MLP neurons of a small language model. Each row is named by its layer, matrix (down: output weights) and neuron, and shows model dimensions 96-191. Each number is 50 + 15 x the weight over its row's rms, rounded and kept within 0 to 99.
Before each neuron's rows, "raises" lists the tokens whose logits its output raises most directly, leaving later layers aside.

raises: "'", "aur", "',", "ator", "hips"
L6.down1321:41 68 23 60 51 40 54 55 44 18 19 41 50 62 59 41 34 69 36 29 61 57 57 46 53 55 29 53 47 41 59 61 63 49 26 58 38 25 56 51 44 34 41 48 66 26 40 64 53 44 59 58 37 55 30 47 52 61 47 38 62 45 59 53 53 41 47 51 18 55 28 64 54 56 33 69 75 56 57 38 58 37 45 37 61 41 62 44 62 73 41 85 40 51 27 44

raises: " death", " suicide", "irst", " cancer", " retired"
L6.down1070:49 37 30 70 99 29 51 44 51 40 76 60 31 35 83 43 56 60 60 66 38 75 77 53 52 65 32 85 73 48 61 67 47 47 39 54 31 63 55 42 33 74 41 52 61 27 58 45 48 43 45 45 46 79 52 54 50 31 43 46 62 49 12 30 49 34 47 92 62 75 59 47 63 52 51 74 85 33 56 53 51 44 78 45 80 50 83 38 66 43 39 47 25 54 56 18

raises: " a", " an", "ogue", "erson", "ards"
L6.down817:43 51 41 38 62 55 60 60 73 27 48 34 64 28 27 69 45 50 47 49 47 23 56 59 66 43 63 53 57 56 45 45 48 40 38 36 66 44 42 56 91 26 35 26 05 48 27 42 58 49 73 52 36 45 35 51 37 52 39 20 52 48 45 59 40 60 54 44 63 80 48 56 66 30 47 76 62 61 34 54 50 52 59 10 41 14 52 78 55 18 39 21 69 48 57 59

raises: " who", " which", " whom", " where", " why"
L6.down526:54 76 68 46 62 50 32 39 63 65 43 52 49 32 99 31 51 59 61 58 46 55 28 37 97 31 39 47 49 32 50 44 86 37 70 45 37 40 54 37 49 38 40 48 61 07 45 56 25 49 31 52 65 37 26 47 37 40 52 27 36 40 47 41 66 66 45 36 99 69 63 61 54 24 38 57 49 54 57 30 70 46 41 73 31 48 38 38 47 30 51 52 73 41 41 42

raises: "ody", "ga", "gren", "h", "had"
L4.down27:69 55 62 42 41 32 48 50 61 67 35 46 32 39 44 67 39 37 59 53 54 64 50 54 31 47 61 84 57 31 51 46 46 35 29 72 59 68 21 23 64 69 39 51 44 79 63 43 35 34 62 93 27 38 52 35 72 74 44 59 48 74 61 60 41 32 73 24 58 41 49 24 74 40 65 74 50 15 43 55 30 62 60 59 52 77 49 49 45 31 55 55 52 57 73 26

raises: " a", " an", " any", " Pld", " one"
L6.down739:39 63 18 61 65 67 62 78 62 32 76 33 78 38 34 50 16 44 60 56 59 45 45 75 64 24 43 46 81 61 37 69 63 29 41 32 47 44 72 59 37 61 42 56 32 52 42 48 58 51 46 59 54 57 35 58 67 66 39 07 63 32 43 89 56 70 33 65 39 45 32 39 57 33 44 36 50 60 62 33 61 44 53 68 51 49 43 66 54 48 58 57 49 38 42 58

raises: " of", "ologist", " Of", "ologists", "ibility"
L7.down837:35 73 76 51 64 43 41 51 44 68 27 52 35 25 42 61 32 51 96 44 33 45 50 66 53 62 71 67 74 59 32 51 35 31 45 09 62 55 71 30 30 68 76 50 73 46 39 48 38 57 44 43 65 66 55 64 32 49 51 46 18 38 83 53 47 60 24 36 55 62 41 51 50 47 63 56 26 53 38 56 49 54 71 63 69 75 34 63 60 36 61 53 66 69 45 34

raises: " \"", "wards", " “", " its", " '"
L6.down288:42 52 49 50 60 57 55 52 53 26 43 42 28 23 52 36 59 67 37 16 50 49 44 40 64 55 49 45 73 63 72 56 50 64 37 20 42 54 49 55 52 80 47 45 21 52 40 82 85 49 51 53 30 44 38 58 72 53 47 60 43 63 40 36 55 43 49 18 77 43 50 78 47 24 59 53 39 32 58 44 49 42 48 38 41 36 56 60 43 72 47 56 53 55 46 69

raises: " of", " time", " strength", " speed", " Of"
L7.down231:45 40 37 52 36 63 43 61 37 42 60 58 64 18 50 69 49 46 71 43 27 53 40 70 71 63 85 35 55 39 29 69 22 68 68 55 64 34 50 28 57 76 78 45 58 67 34 37 49 57 34 49 74 48 30 52 70 47 47 29 46 41 44 34 44 53 47 55 18 52 60 71 51 31 38 39 55 55 45 57 65 53 72 52 60 53 37 63 12 15 34 67 49 58 45 31

raises: " \"", " “", " it", "\n", " although"
L6.down68:76 55 58 46 47 28 58 66 49 48 18 51 33 32 40 37 80 59 48 33 56 47 49 39 76 65 52 59 64 60 51 35 30 62 25 59 41 38 35 60 33 30 51 41 24 46 22 55 31 39 55 62 21 41 67 46 66 53 40 46 60 39 59 82 54 53 36 36 45 49 34 50 43 42 25 48 44 31 42 23 88 63 81 48 52 38 48 55 74 45 49 52 46 56 47 54

raises: " of", " about", " each", " from", " by"
L6.down1009:32 87 49 71 46 67 59 79 32 68 63 31 71 35 79 60 36 66 76 49 60 43 55 34 57 44 50 21 49 67 32 44 43 27 62 44 49 58 64 53 85 48 52 39 64 58 47 69 57 46 72 43 51 41 73 43 52 57 53 48 53 56 48 37 73 54 62 39 42 31 35 53 66 50 35 58 43 53 51 44 21 50 58 31 62 49 44 60 45 38 44 46 56 37 66 74

raises: "ose", "rik", "ition", "ings", "ud"
L4.down105:26 24 51 42 57 39 46 47 49 79 62 60 71 61 50 40 65 28 98 68 52 65 27 44 41 51 39 61 57 59 48 28 62 51 56 53 69 22 69 13 40 59 76 27 35 39 55 58 27 72 48 77 59 51 33 67 56 30 38 78 29 56 38 24 44 61 43 45 52 51 46 59 30 51 53 50 46 22 52 36 50 45 43 65 00 59 60 57 73 39 66 30 38 39 63 55

raises: " date", " which", "hire", " whom", " such"
L7.down247:54 34 81 57 68 47 44 47 64 46 56 44 31 57 38 39 39 52 47 63 39 53 41 49 47 39 28 65 74 50 46 24 59 75 77 78 54 55 53 34 00 52 48 43 69 47 32 64 43 76 57 33 80 41 72 55 34 29 26 32 46 38 65 66 72 47 36 54 66 65 47 33 57 47 32 65 58 66 34 26 40 46 68 49 57 28 42 54 53 77 42 44 48 32 54 62